Part of a small language model's weights.
Size: width 160, 2 heads of 64 (1 for keys and values), vocabulary 2087, 3.28M parameters.
Architecture: rotary positions, no biases in attention or MLP, tied embeddings, attention and MLP in parallel.
Training: a variant of Adam for these matrices, 9400 steps.
MLP neurons of a small language model. Each row is named by its layer, matrix (up: input weights; down: output weights) and neuron, and shows model dimensions 0-127. Each number is 500 + 25 x the weight over its row's rms, rounded and kept within 0 to 999. Numbers have three digits each.
After each neuron's rows, "fires on" lists the tokens most often at its 100 highest values on Wikipedia text that the model never trained on. A number after a token or word is its count.

L6.up136:529430454496502486469500501498519498538516492495494477521499487480502493483434505517506559465495495501518510544514495488502498485500534490495512534541501532529530515499535506484469517514525508476492471514432497531472556498523505508519470474516505532492530520489523486480524527537501522536482504483519496492535488540473476510471523548452477495545527496512484495457487473519542522498515
L6.down136:523540497528476487533489517483514473519505474540472483524505475506551502520526469499517479525531541493444549513526537534509502493529518491451493483504545459473473515484525540497502527495523514490493493500543506513528487513477488474478453530495495490510484526530517555520475485477489461513480523522528445486522498487486524505473456474501483489439469529518512488499513542498463515476471
fires on: " and" 27, "-" 18, "ess" 10, "w" 7, "," 5, "/" 5

L3.up46:517560467505508466486557525508525507493531474484462499523536519469592516511501543516509512528492519501497427501538484509484485483522498505488498466506481477500517516474534525478523491482458539507496523500481506509506475526494497500475469474513500539524533502517519536502507490455494497491498502505510486466514505503500494475504478515473482489469459450531503464494523522528541497497537
L3.down46:495473478518535509467461463524472522509471523488500496484457471500483498460502443476547514509504471548461565466466518495496475510506540493489483521520538493517510494506471518510481492503512516488485466520527537464498472495527570509540542539518497482470447494511478516480539481543477499509531498495504502551498476526520478514512487539520521506502545523467485532498476484493478517496478
fires on: "il" 23, "el" 11, "ch" 9, "ell" 8, "al" 8, "ect" 7

L6.up479:462479475545518515473527538516533540478511534527544515484493503481526521466497499498521512539492558467514498481450489476515501490535505527500512502541547496505484520497551507576494515509520513490490490507501521567491507524495517509476535500480507497532503521480531496493525506485467486485512532518497502521522485503500431516495516529480538493542517529535458515504483524503511522469502
L6.down479:526486461498513463508510522481539514517443440473466507492532469493508496498535491491504492471501487529513500471521524525451507505447518503452503483462521537504519492493434518485539502492454513516510498529471487466504536471492515511503483497462468487440495497515508503458489504507501484505487470512483523503454541564481517459482472501498471498469533487496520514495505458476498496495474
fires on: "end" 23, "et" 10, "and" 9, "ir" 9, "est" 8, "ed" 8

L6.up461:536498508522493457488462502472493493501507518490474499512530518485526527515518459464498530529449518515506442532426480519498497489521530489502476485486542470493507466520498484498479485484519497510488529522498524503480494516496478482500481514542487476455511487474477481479530490538477482460478531485497496520517523506541554482453460562535460489508481549535475505513467522478537515525566
L6.down461:469472489479502511515537511496547530471488530531510509540443496529488473507475513492524469459482494508503501522517546532473571516519473467459459513510476505500519548500496514535490477505534469495508527501523501505499464515499529472483556467450521484521470525535523503529472482490493458506492480507531495472528472478505482528516491483469512536528473457507533494536481485522475532494468
fires on: "act" 24, "," 20, "ens" 7, "ra" 7, " Europe" 6, " go" 6

L6.up172:532513454497518482499463491481493506507488501498486508513482520516506511508502519498490521456470472474491484506512475515489550510506495522446498510480498532557467463487479515500531494533523508494533529488460488506486528523454530487465466503475557503511533517540481454523482435472509488583519496452484532471494523519474538497478516527541484455518485511507480519505494523551490481538511
L6.down172:491473520492480496522500478537485438496479511520510477526488505445489511517462452485523501565522508508504511530517499504533528517519503500499494468495488500478543517491492453484471539487446489502470481482512495514510500461515526479570503488491499510499527472500512555512495498530461532487487513541522493544447514469476465472531507472477507555491520470472494503462508529479523493488490
fires on: " was" 34, "ased" 11, "el" 7, "et" 7

L8.up122:521507501525501485501544493486532502520487474501526505481494512464494470485524494429551496519521508494514470508496525527497499497470507494503557493536492518500461525503496481464452528532473504499461583478481506491506504470447484458495516497436503525487491518514465538489515474528480527486478529449481526524544523488485501488474515453502489518456506480501501486509508465503487475527509
L8.down122:495519494444483485479490562514449457551527546493511496511501518518469519540477485544520487472499502485516550488453480524478450491490495475538463541542497500542487483541528467488505453487498496487509483496484468500510488516519518469509493501527469505507524479523491479480500471512493452487526504527552510497467480518511497517531493515461514479475494474528472484478486523547470506518492
fires on: " |" 19, " Gre" 11, " Gen" 7, "ol" 5, "ur" 5, "or" 5

L7.up573:518485509497499489496478497504536489514462555582512544494527462516529561535487455511493528510474546517493510492504510480490491508554463482467523501472496526494511530500475531521468516487471501468490522515505504516476488491492538527511514485486503523518557498486507497531499494496485500500507521497502496526502549522514466480497488537546478476519500505523525505510511558489475498486534
L7.down573:476448515501499472501509519528482506499503493500488535500499481523446499496535511511513484490494533497519519493453518501488522503457512497461508532517516506526488497498505441446543504474502549490527475495470513526520497503523467539521487481467528479499482484469476468467519490534479513556530531514480490483528544529501505458487533485486461544485532528540436499482496455482543519534487
fires on: "ed" 72, "ered" 4, "ted" 4

L8.up183:486490491477543465504523528476487490512516462531466533487492501469490509479495514478480491493462538499521487514485514468500457525529459511511493495475523476477504487490476483524509497501530519460480519517483441510506492500478492509479570508474523507488564471514528535537524547529506514513461539504497460545494565471496468491504520519493497528490494502490453538534495529487528527457513
L8.down183:501515477534476491476483540518488540481482458481511503476537471492452492512496481542507519530488484492504481538496528540479531498511531452447494491479494528487456529495475497484538519500447505512514497462497544510483510505551505494486505488519484496517494503444473466492551493520469486476520493496506494509509523525536522523468504480531437506559534528493491503479493499518512470503479
fires on: "ed" 22, " att" 14, "pl" 8, " ext" 4, "led" 4

L3.up426:451458489539489493512527504486532490464537515515522456495472464495485485521504538508507518511513502461500475480489494518532500517480483535465519465473498511458497516500491518472433522467492482514496508476542521514506514539490505478536481502412487493502485532476484478479512517503495492445522509520477451565528498519512530515490502485531517475508521494491474503539520567537466529493506
L3.down426:532570514425497504460537499492505488531510490488528530471497525495499547506560469462537482488459480530538518505520529489476502550483531506505502506532473493524516484508518519468529478524468468487549499516499508476484503459510505520460513500561537492486510498490520495540498475492536518522501490502514558485486499483488476490485513491455504472517478512476543535432509460484528469536499
fires on: "s" 22, "ats" 11, "a" 10, "S" 8, "at" 7, "ac" 6

L7.up201:536502517513516500479511507521545531511443490499495515500511469481509514470546515474475533535511507515490500518512457558490554486496474488495523536483502487471514482495519551472459544499490528499524533545550461506525478515500518491467507479489527509538515480529457527534512524506509480450501498485503509523553522506445507497475494519504463550526501522559466519503523461480495457487504
L7.down201:492506463511482515504530533560470492470536487466500487531545522532490481521491471552522435495473527459492531479535501521524497512474489506547469519503490512480522484484461489531499458500482465498501465504471484485477493470500490517493487460524483500527522473482514564543478436500523553503480511496527468498468498519514505485546506475481481505518459518505501479470513462486478486517470
fires on: " at" 38, "ist" 11, "st" 9, " st" 9

L3.up284:530516516497558468519526512523486443543512453480445538494531518468517474467514501502494522561456480494524486509514520486471516489505531485490508479512482418504487521497511491493526474508502517488506473486507538516509454518518497492494508487507508526479488483509521508509514501466517515470539499495507499465541516475521482489451540483530488480522471468528531520469484479538500542552523
L3.down284:508473455477543524504453482478546503443498507530515485518491485483510448533500466479520475501549483519469509524481492521506501482491500485530494520514578546475489471501503510512475489480499498512521501480495483484495487534518509492490520526549529521523517542506502494474505547474459507448497557489498508522470461533505477471547463497516484493478476504487542532529520478487511485431493
fires on: "ate" 19, "il" 17, "im" 14, "ial" 10, "al" 9, "ular" 8

L8.up371:492546458519485496452523517455554506542479524511499499517489541534512498491518510476499477542520475452516472532507471493502485509459512472468499517518516502504468480491493478484480539485518499514520552483443527514487503544475519496493446501526521492529496550541520459441489507505492483479487494463530516490473503498461526485487568507521549519551528494495517501497525486535517523514517
L8.down371:534520499530505501513530510516516479540489499469499469508499484530517484472535509487502510487491509478465511538509516554530506479458508527526498506500462500482476508493491500505541477490482520521502535509494469512535529487481523515485519516481533501492474526522509508501492482480479512460524468484432490488500512505497485519479503520514498550496514476500468513507486494581456555459470
fires on: " in" 22, "," 14, "ib" 8, "ul" 5, " of" 5, "p" 5

L6.up131:505466484511524525505536489519478468553517506528474497480500539501514534478510543525497477509498505477488507525504491471508483485508480505495564474480483481518491570494471518468527522498475483530522550507486497566515510478525482468479493494490466449497495538518518468521515482484531514498535511476482471530476529481523509475470487472440507481537500527515478523511535521518484507504519
L6.down131:542477505515516500510500528507468496440505525505445490490494537507519504476496479486491521504497505512495521506521524515475458488531486527509515493499548456511512510509502453519480496503531455485471459470476486489477512479546527475545456530514463463540531520523473511532493502483480504488464495547476492497510498539515480513543497543512528519493513537506485488562475446433540484485497
fires on: " ar" 17, " Ar" 14, " Co" 12, "c" 11, " |" 10, " Christ" 8

L3.up224:452483455541542494512470475557485477529443520532501506501464454516479446495513493494517523475494499468466521528462480524488481487566507506441484486512523452518454492469478498506443493478534479517475538473510461512478494491519504523477517493501484483517510554502516515504492455497505503506508491477510487524544515552525541467527481478491523463487497520465508522548506526515519519513498
L3.down224:524483553458487472505517522495520504496521511498535501474479505497492512504499524489486514531501517518516491490473550504492528537455476527514527494522455482483545512503510494452557471524499504479495446513481512526477499548516512521486468481502509518472528480504513475498523505512482509492523530531455522545455483471518473478474506547506503542499490508529474513467502465496465475526486
fires on: "a" 85, "are" 5

L7.up80:518515490492566502485512526518468489526465503510515459489485541474491485523505499471471559492498529477509483514496516538517465504468497499486473492512511500477495463520520532469501519455529498492545508527470475507485546528482507486508438509526519513506472536520507467502506517486493528492464476509515493468550487507515505489455463520563524513487488481484474507501476470555470528521471
L7.down80:498514467479466482496507496471472474427526539474484494529503454506522588492486479493486463515489482522540491488476455486508445519533522499529508501458467497539473514497483533474428465484502493497473509480537466467516449508509514493468484472483508522494558490477476492486511516504468488516487509496521490480511482512455513506492508495473505456519507488473495458479525502485548501529512
fires on: "r" 18, "ic" 12, " Pro" 7, "a" 7, "iv" 5, "–" 5

L3.up230:523492502531507485498502487478521512478501517502494509497508489471514529471493510518482516486515569496481470500532482519536491478511512532481561502525480452486493548472472491555544493427502523475522527501473515505533472495482507508508464481475499498544501516506504472471523518509530478473505518483515468545543516484509503473464512536529473463490471471532519515461492482496518500469496
L3.down230:513538516515489558486496453522464477507498550485487496489502526499491478501496505441522464476491457503471538538469483486498503507472488536523502504474462527501491465517493521482506488479526488509505448473566493477485490473529526499465494527453483489491486497445513470491535494481496503456551538509486478499479492472524494472526492479468478531490531508519489471493523523483462452555474
fires on: ")" 20, "el" 15, "els" 14, "L" 10, "al" 8

L7.up390:491486496511499489507532488473516483524509558470467498442486496474513501471545512497573493465508523465501492540532494510483498503504536481464569507521486516533520523510510480444493461536500472541541534525486466513489509503507479528489535477486485555465502482536528474482532486507506468472477500496505472542473485516529481475524492529461499475481477488523487505496498473536494514506544
L7.down390:545542481510498499520476541480502529478494513518476495517481477453464490506478491510498460505491451426486480508519514472534460547552504512505526537506503491509489482483456476509502518494476503496508481475505520489494539477496509504522507504545502510505511491514444495499465516483512505508514505493500466537531527523497494553484473496513566509493498513484491488502515511478495502529483
fires on: " Christ" 13, " Ar" 11, " ar" 11, " ad" 9, " commun" 8

L6.up573:564459463544496510523554507485533477525514478477506482488531524476506524526469519484478552507505499535508511446463512490503485525502507507452546511526465467455525512451490492519503538522507506501523524474505511519496507526508521464494533471502478515503514495522471482511507490464472487478464474470495544483554523518500469516453454476463490512509503527465516511521466499506482512470543
L6.down573:486540524503505523523478544485503472447515530503500492499502454532474483509534462473546467499542516536493496527548473548548452469549469505523478511528477516513514498543494529486479483477511477484492488495496534477513524476577473502479458534541518518518497531460501502492508504473480488505527511519480459496472508470494528485474488486527514497502507498503531493493506522492445488519467
fires on: "ic" 22, "r" 8, "c" 8, "erv" 8, "ol" 7, "am" 6

L6.up158:494480506512493516445503535481466521512510532517544500533500558494467514469510491486519470484525508475515461509448540488517510486511477531470482493513490524545489518495412527492529532477528477474483469525503514480496488540453500501507506448497548474474512482527460508475538472535518493509521499459500506520545514526485468472518520472475483515528521499493504517493494492496491487501504
L6.down158:501549515497489465507525494519502448496517461455487468473520464500542507496528516528501523517488485501504469502543493508521494473524518434508518494529503498489506472520531506496475524490515521463501511489475500488522487448516505471516519560507488482477482515544545492468494488451535498463480464525490519511413493510472536548500514492465502498486504523491517496468498524505461543504484
fires on: " by" 22, " in" 9, "ay" 8, " (" 7, "ies" 5

L6.up259:530501485545522486501454504549506484517502502496507507492472519496455507487505442488493538525500521551521512482468521445507523499453516485522473461493482471469486516466490515496508511489514510499513486496475501518495475538528467445474552534528496508479491520493509530536487459482501491468463494478490506484558485514487543496464502493484469498494502464533524543533490492483501524469511
L6.down259:469534482473508514480518478502486519470446557471510518522500470501489516517500532501548516532506452497502487499525469502537499472507455547482483530498523525486484512517507514504484472496485509504480517509503524498503524507493554554510454533498472473518524515491469452459437557519533523524462495505506470532485512511537473547538552553506542502512506514479502486525523497512471500558509
fires on: "ic" 27, "c" 22, "elevision" 10, "ical" 8, "ess" 7, "en" 4

L7.up400:512474506535511495473520492506552493458516474529497475546527504550517503515512516483500490507509507507480493468464515517521517511502544515496534463513555541497504491492496524497483510486467522513502485485503514540489467502495514494493466482458458475480529464503476515452502465536518510501514495499510529527523469521465481490425501505487508541518525528519478534484477462499486511474514
L7.down400:503530495522472510491537510565518495541463491445472466480466557493475516487522500456561482523531488503461522529478486529502491500532479483479505476532464469485518509493512493482520489504515509503486461488462489499490536470533502514514470532515527520473487536521508525517527495426520470495508496505504521514489499515485525518501485477472439539475483518502487477512484524472525491499511
fires on: "ate" 22, "ri" 11, " se" 10, "ated" 10

L8.up633:515488451509546486541508524510483479505468506492501520510465492456554498516542488466478437540502474451507527537478521510499533508488518466463484492522505520524502500506482539505470503504453540498525498493467499555446534525482459488471513502491462474506463498471496522507500469482491512501521547506516496497516562491505469520498490508475523485535527514498496528490521490507499509506508
L8.down633:533468534518503498429523526468491514498481467497517483475526528508476497473471551485456521452485515485498504513482524469486470534490505495525471512458486482482520488539514499491514516459506495477522474532529485436522508506501491454504524479490481497499481519468466567512477533465512491509466473493503549539486500530498519530507471477507503494531505502509514464520456525509480517496494
fires on: " My" 13, " and" 12, " Fran" 11, "y" 9, "et" 6

L7.up589:500514532527547501496484496470501491495496507480522495506502514455492447449507460535481476479513526510482488490524541459494532488530496476493520482543543526468507475554480490486499537530525494500504488492504472526528486515509527472509494546473479508458449505510481507501508505521483484530509492524529454514504533447504535482468511530533515489464477511480476531515542499545475520492532
L7.down589:507536461483445486515484507506457467502487457503509545487531487512491498513531506461525489516494468477487491486494534482496475507472478495488512491492480490481505512465497476468514504474504456500489509470486521533476497470536450538460482457512515477528518526487466499544530484526493496493458528496508525552540529497535505492521514477502495489494447485493521464520482510531532509467473
fires on: " Al" 12, "al" 11, " M" 11, " Des" 10, "ol" 8, "h" 6

L6.up188:464474483489508535483497485468511505511501532461482503536501530461479510523513524546520487518513487517482508513475535496472539495522473499446489524514449544491437550482521508471488529537506532499505483512509498461539519507507508504495491475461458445529455530538475461512494503509495498503519498484498497538562474527487442508520531473523487516486528479491521506543500478506481511495478
L6.down188:508506526526493430524562508508512510478507491513517481509491480516509524484466497471505540490500525549496467500472469492486476505501551485481517494545568499503515528516513531511521507501495527534507510516472501538488481511498494499495544468567505530494534472529525534517553504520519490492527539494505476502450501516469450458494522518509497478514483514535501507486488510512512511542486
fires on: "\n" 17, "″" 11, " (" 10, "9" 9, "%" 5, " in" 5

L6.up605:529436485513518506534507495483508511486517493465496503456489532490524497509518515439484508511485514521507508499496519490545528543500532514474472468508472511491494533497497547493478545473479523528496508516531486466515479485489529478521469510481463518490525492497478522450509475508514489475510495496512512523465517436462461541515475534514428502493472468558527538436508514491513488519476
L6.down605:504534505493470518501508558522476516498500533535499507459512509509518535474481524514497486498439534532544462504542485518462502454477513489494507545455503522531498480525538494514499520502501512533539527504519506535476499546489521497478498501490485473486473514476490464524536457511480485518529497505546491477501502514529541459476494549532517515490516519474493487527507526441465518489501
fires on: "ers" 26, "%" 13, " Total" 10, "com" 5, " members" 4, "–" 4

L7.up339:517531483518524509478526468473549516486497541508500510509515487488491525526463489478496513501493503496504537510509496501476515573502516532499499534487494508512546542483501535487491475511503499475488510467490512512489475497524545491531495496515539519440526545488496493501497466481500520489460506512565504487525491495486482514474507501538446495493480484494471461498476481540479476498566
L7.down339:519508540515506547520513517513510477526536482498493494516491495484522529474482526547449501500500522500520455523518523498528477447489515469510548484489463476547493486503479497484501509495494565531503495479547502516517505513462470502509506527485496512571474444524508492488482511514508543518489463483493491515511481523495503534495495517461496490491490495505515504544511500474500488486497
fires on: "j" 12, "v" 12, "ut" 10, "all" 9, "g" 7

L8.up614:476502484491516457517502526519494483499469478544501530514478478499480504487481470463545474495495525493508479526492517509468505530512547490538489467523474522507501506445492515456469496510525484505551533498441486511478508538523527450485519470476520532497517543500519534508509492525499463445497499506504461544483522488517531493509473502534538482472492486540522498483561461499494512540492
L8.down614:505465464502494469529522469485515542456522498486467500473511489507543470540482519465517499458523528518458513514504487483509523545454434483482513514480545482512510541512538506477489477484511512490466520481488516499494470520488490531506530483500507490485553500483484459491528521475469535485519505481509500530495540490498494517505532513475455496465531527500549532490479460530513467512500
fires on: "qu" 17, "he" 16, "He" 7, " He" 6, "our" 6

L6.up63:521523472509554476474499504481495468493499517482537519518529526503519493473484501487494491500528476468493508504467473532488519488507529530514535482493535459476479492512477504485508534469464501488483587484480501473511486524489502477492496517475473468452503493481517461476517465462487517481522478458473456507473530505565523449481521491517499485511483478526447494470513487541473494542515
L6.down63:478523484478509548482466477486458482513508528500505494504505513544514488491528479483508474463505485530454481533454437504478440550495508520495496513538510515509470534473486465459469479524519503505506513510500532526460543508482515504526484442508507553540528520508462468517501500468453516460506462496521502539527508481493500471534484553477521524499525472489526496474528475538523486487493
fires on: " Al" 22, "ate" 8, "al" 8, "il" 7, "ber" 5

L7.up483:490495433526487476493516521465518499484517460541493529495471491454543465488504466495483501444520470518493485526497485516503520505552530496527529499468526452517461516511492509482468513485530530514489513489535529549492504492507442523504461508496541531440496518525486467481535516508531490472496513485481512521566498472501496497508470467527475523530466494531501514490561529504513519499476
L7.down483:525507502544458522494529525479518494471493541469475465510510477495513505477503515524492529553444488527533496479488474503503488504457512525495497496504487523500514455504485513505514481536494489543478507536477517447531492540488558507515537491491457521519529549492477520493479507519538471502501526527489533491453518452498503520515516485465481515481540556501506483524455476506489507500542
fires on: "in" 23, "/" 12, "ield" 11, "." 10, "ens" 6, "eed" 5

L6.up245:451457509516483519512505504454488487502491452534507492524453508501465535505587510485496532500475492501514495539505509512533505512536525466488518471500525487492512536502504517468470482472495479501509507547520511524477517522512483499478465463537523509512480479493522485517500540560504518470524536476526501527507533491479525515519525509524544524478495504516473486493550542496513542540487
L6.down245:529504500501548502501494517465506501484481487458505484499506489547579486487537495492528472497521526499508514524508470520490525570478464507492544513499524559486518480491469488468516497514501501498503510479520494495512512528497504532553502520503502463520496471566497486490519466466457518474481510503475536528496467467504536512511513442479478493514495514482527531479501460509511503468512
fires on: " He" 43, " Che" 10, "he" 9, " As" 4, " who" 4, " they" 4

L8.up120:446473495553503500525519504485534502508486481467504533537502507500551503496497517501478508469484496479510472525465447546523501501488453545532537477506527447536517517486493503479395490479499510501530446504513483498497499549485521497516505512497491554498537446480520503470484499491488555521477508525518479520485509527539496475476506494507515472520469511525518534507502475520480504481490
L8.down120:517523474498510467468439523501467479446530472489524491541485461529500506522460487540520503503503550505516496494508519477504515474514502471512490532505521537516471506509480528463507577522546487511502499516513484512523516477504465527485500512512486526538484418506460473527504518513489509516503511538501522494481462473502471526504532543492505480490534484492494492476505517475461502511460
fires on: "h" 24, "ort" 12, " H" 7, "at" 5, "p" 4

L8.up445:501538497507522468476495514525549506498552519515530533526486469478481498507509497481531502518510511479545519478521548487478506485465488500525510505540526482540445515497516463473512568513502495491482479537428533490486474553498505480511511529489522557532467529472481532521524469506456511499503469493501512505496558525485507518501507471478506462520489452507540520443503493490485508512487
L8.down445:525491469503510460500480534468497441490503456476494483489499520466499544529487496495522500517491486494488486504476490496511479500471531442468547495486482494500525501520489527487497475479493516502541497473481483515525469504506461501511555447475480528513528496541544467496466559496546487502537496500510519513493507458510506501467511480523473504482479523486496522565471459551486485509472
fires on: "qu" 15, "or" 12, " Gu" 8, "osp" 5, "al" 5, "ident" 5

L8.up432:503484468504504511484494500517512452527478499507513514499461503496482465477518500548498516549494499487508519493544487488549527520500450539502504508506530518491503495477485487498494495483491490506487563485539470518450520479442473520482532499451471474496461524469510470507519484545547499499510536515512478491519558507517450500484523467507515508529491506484470447488535483531518507513505
L8.down432:519490515499503494459532508484500467512457550482479506486539508545522484503493531544487459517515537481498514485512487466498522506509542472456489474492483464551526459518477489521494548523494540500498464480491505462486475524488479526537483558508452504479499485507468517485458520514459519540499499481497505470541475487511499504509474488518458484503512496490508529508499496458507497555509
fires on: "et" 23, " Fran" 13, "ar" 12, "in" 8, "at" 8, "it" 5

L8.up92:521463460496547428444483517504487511519498497479493511512510526495534487441501501537512528480491492503535481532529515506501518489507571522491522504517507537549482512530522497463472517548532476495464507554488491490530517515473494485505465446534519495556500521518469467470481488512483527530512529480525500508473518495476507476513540535490504535496505456465463509472507480526556484495506
L8.down92:495503543490507501498509522486483436504520490538501536527515503485528500516468467499486433549529502471502498461491523486510500482540459496502503496490488484487527545562534484465502497454504522467527493549540520471491495450501513469489474520476485545537508467480516477520494529506499440504509513497468477486491521513471499495479455443538508488469512506510493470500519541495473526440480
fires on: "em" 22, " and" 22, " but" 20, "ert" 9, "ap" 5

L3.up442:506511501506486521484468488503505484480528495546493469472503501521514508470516513458512508494522529438516484522504477469491542532441526505472516469526486481548515469463500514466525540558527518496501516477467477496542496471499479413486509485524525539499491473494520479517505489464473526485462505483565525490491486519514506511506528447572518516513483525507500544512468475522466521478494
L3.down442:500537441500509526470494546450471446475444485445456530485511493514497486498492496574526499485481506532469497502518488520530499497542487466519473482490469526512515468487514488516496511474525482524497472499568502520512478467503503547493490501514485442509508509498506487511482496497458477543497488508492484506502531454539512472501475539478510520468528489495465485480523552454491500502502
fires on: "n" 27, " ar" 25, "at" 20, "t" 4, " reg" 4

L6.up179:515490459487494493475529506516524482491465515496487481511516480509529516478535527496510481523494515494490430515545489487541498488481514480499512481494520469524524472488458489497520520427477507510533490530514537525458495487529505434494491500497527464522536501497523512486537484545511497505485530500528459459513517475466514509489493549511529463551508521530508511511531531486499495466521
L6.down179:509533492518547516521457516538485520515476493554509478519495475525476504512506522485488537479514464472481489490497535536504510461495507467455495481465513486455480486511510534505489460508506522487499485489520491526530494546480495506500490513485500532473444511486485480470514517446468510501530504515497520511439462532553509470478517518520441509480559497478462479482481463538510513527489
fires on: "ames" 17, "b" 17, "th" 11, " of" 6, " in" 6

L6.up512:530525542530476493518471497463540480487507451505509478454485476523498484493508492460529536508511469517516497470506492471527535492525520523497498461488552485495487525509518551485480546504482540460489535526509498488503497514469542478472492486550459529499517512476466525501480501471495509497511503477509496501529535491473513463514559477514492497494504477531503535487530461480525493476494
L6.down512:519485481497488527476524492485523460525521521439503526508510485514473530507497476522499494513479519480528489538504472488511444508465514499556544537487491520529504504483510520500532505498500482521489446517509463456534469535498495462490516514451542511534531485509541501509534415529487512488498476478510496503516496500471487521514519454518517520523523511529492527525500523504463537516485
fires on: " also" 27, "st" 19, " st" 18, "on" 6, "ady" 4

L6.up9:525480504523491490525527508505490495539502509488504518481504521469498491544523494494511512555506484497491516471515522430495518499487502471474525534518482457496491487523500548460429541496524490507533497504506506495500517492480514492483489546469451530511477510496503496505530508501478472455462540476487454505507463528474517502465478502560459501516520521511483561563478492526524499501515
L6.down9:478532466492523496513455543526509497517461454499493480464486506502491524482539514498569511508467449520510504503490494546542480498496501531500493505481466539505506519527491537463493495509507500499538503507518503460523491486499501461487478483527506523520500480496486517508479501511536541486531485502493537528504491521534531488490476445505529550517490449470509485458516508478461480524512
fires on: "ic" 37, "ant" 8, "am" 6, "c" 5, "ph" 5, "om" 5

L8.up370:500494505498538497534562489498481491508492485524502509495531499476542473491548536476465503501479480514528434510482500535483505527511495486444500520509510510528531497499485517482471547467479504507538542496505434513501517527458502517477506487468486509509518467491486508542509469511508483517518503464493474512494488501501454504480475488455468523493552506492473504477509522463511493539514
L8.down370:531479507470464496544484517556512492522514512517511491513506487494506535527414465491496541534474536451523509517491510507491520490488504498532513483495469509496527493512517468518509455480524492524496457493495486473492530512534538510516470513521465528484487553469475509494458516474509482519502499534542509523496550511509544497582521492505496517482505502479517492505477462496498521481506
fires on: "es" 18, "ers" 9, " C" 9, "s" 6, "ss" 6, " prov" 4

L8.up592:473475478488499496488459497524472468454527497475504489489494499494463503486512514532555530452490508441488474479525491540492564524526500478506495488516465479522506562492445514458487504504498498508517526506467466469469484534478496512468460446507510488497478503529473506520485505501494511511478503476531521448476521494511511517531499487517452514516454533446492516500492475523493496524519
L8.down592:509487541501484435514505456461489496470502497538510499507523489498456499533515484480493466503519496511499515475501498522537416490490488506469489488492508467511485468490504535523534504501464541454502495472474511524519506454496511508550489544480489499496474531539487525473493500499507505483516487477524508550560482465473500474497479531530503449481511448524511530487495507479504517496526
fires on: "ol" 22, "|" 8, "ir" 8, "an" 7, "ann" 5

L7.up19:479482480502507543504507487530474529498516491497508526496488484483523484517480546521532471505488512517476503477539488501468536492497524516531532466532497496501473532500485522477490518474466495500502459531473465481498528501532496487496509450505510517534492438484491472500513498552456557523521534516526445471502475478479528441506525480495495545552530469524502556530507455504494510524475
L7.down19:539495468462444461483513508505484476492495506505497499537497498469512507474512486487549481538536500489525483484477503495540533477515451511507502568470529490510525498513542491537535505455511499505534487511515513481526465491544475489456450496475501512498496441493477561488494480512503511479510531455489507528495510522505479513511509507506468453491488516513497473509521500486497471484497
fires on: " War" 19, " Christ" 15, " V" 10, " med" 7

L7.up141:468519490533516509506524542518491492545502512480485470516514494451507500464480482505486540444511477477526472482530504521487486515493477465502464466485457484507508474469474502485507486531525541479494503513506488515553549490504498485489487515466537484451493473526532533509490519539497490478473467499496540480509500495552529478463500514522489526523445503477485491515468539517499524483526
L7.down141:499499506527475509482531497488511487474520517539498528499467498511495490504476489462493478504489473495488497492446470481521516477489521536524543526550580512514472550534503494505458528466423473499492455466471547455466422524496464497527520492512492516541546495483521472469484486482492512479490500491510499538525499492485476514510517495496478504496495513518496490519546447485508516548500
fires on: " =" 15, "ic" 14, "r" 8, "ch" 7, "ment" 6, "ach" 6

L7.up100:530423510485452513483532515510477499530468514502524507494490483499467499501480481504531542476518484489501529557496539508476538491513500514460487500505505538487527469508498507461493523564481482492454509536472509532556505508517529500494525526516454482492473519540523472532531494491492542508484509480510489499553528500510505479488576515490483491524540505508508513487500465522499510485510
L7.down100:517503528474493435507501483476495513520486465525505469553495497491514501508517476497496497492491501517497504483532491472484492486544516452513505496540493438497494521454547481484554460513524528515533521485517484506474486508462468492457477492467535551538504496456479491512523500542482475514508483495520496508502485517456495531528493455518495490496536524506517504485555509467503488491463
fires on: " be" 32, " more" 12, "," 12, " a" 11, " g" 8, "-" 4

L7.up433:478498527499557476473533488502515500539513511501451521531486551508501442486503479507503512505528500513515508519535516553475510514517519486487528531516507489515555488507458523480506496552497519522488519510493523530538516482511488483450479483512546519527493482503471512498535505523511508527504527490523486534507537525468519474530527499490478471493515490503493526507537496542541511474492
L7.down433:510516471478457520500488511467494510446466529497500492485487422477505527478486506489523514523506488471500476510471513502498505507493461486510513505489496469506458560473503501525552521478490510491445476530534459489476466488468463482515485469504479453499520511485488501548479522501471511456456545475440521463462476506487489497491526515526522491522498514517497506534525508484489465516468
fires on: " in" 17, "ap" 11, "m" 9, "iz" 8, "ely" 6, " and" 5

L6.up260:539444480523515456476507486486518508484477546483528479501513527458495509509499549493489514456505485478492519501473480492502489497522521492505547491518510528493506478473488491467473530530480502521533480513492492525463515493475517435501495479525470489508495503498483520505503507502499500458501514436491488520573528491469555481481517566496531547506547471518501485489531468500519477488481
L6.down260:452503556489458504525526506519468484505535446545498519494467483502481494497471470487547532525481495485453517498543500514512506537509507534472467497492532450490496522478502501514505467522496488488490499522483550552515500499526506525503482516510481513551500511499474540498492456483544517484533487500526479514436482500480487479478499446479510510505536542491518481467502491483505490458486
fires on: ":" 18, " G" 17, " The" 14, " And" 7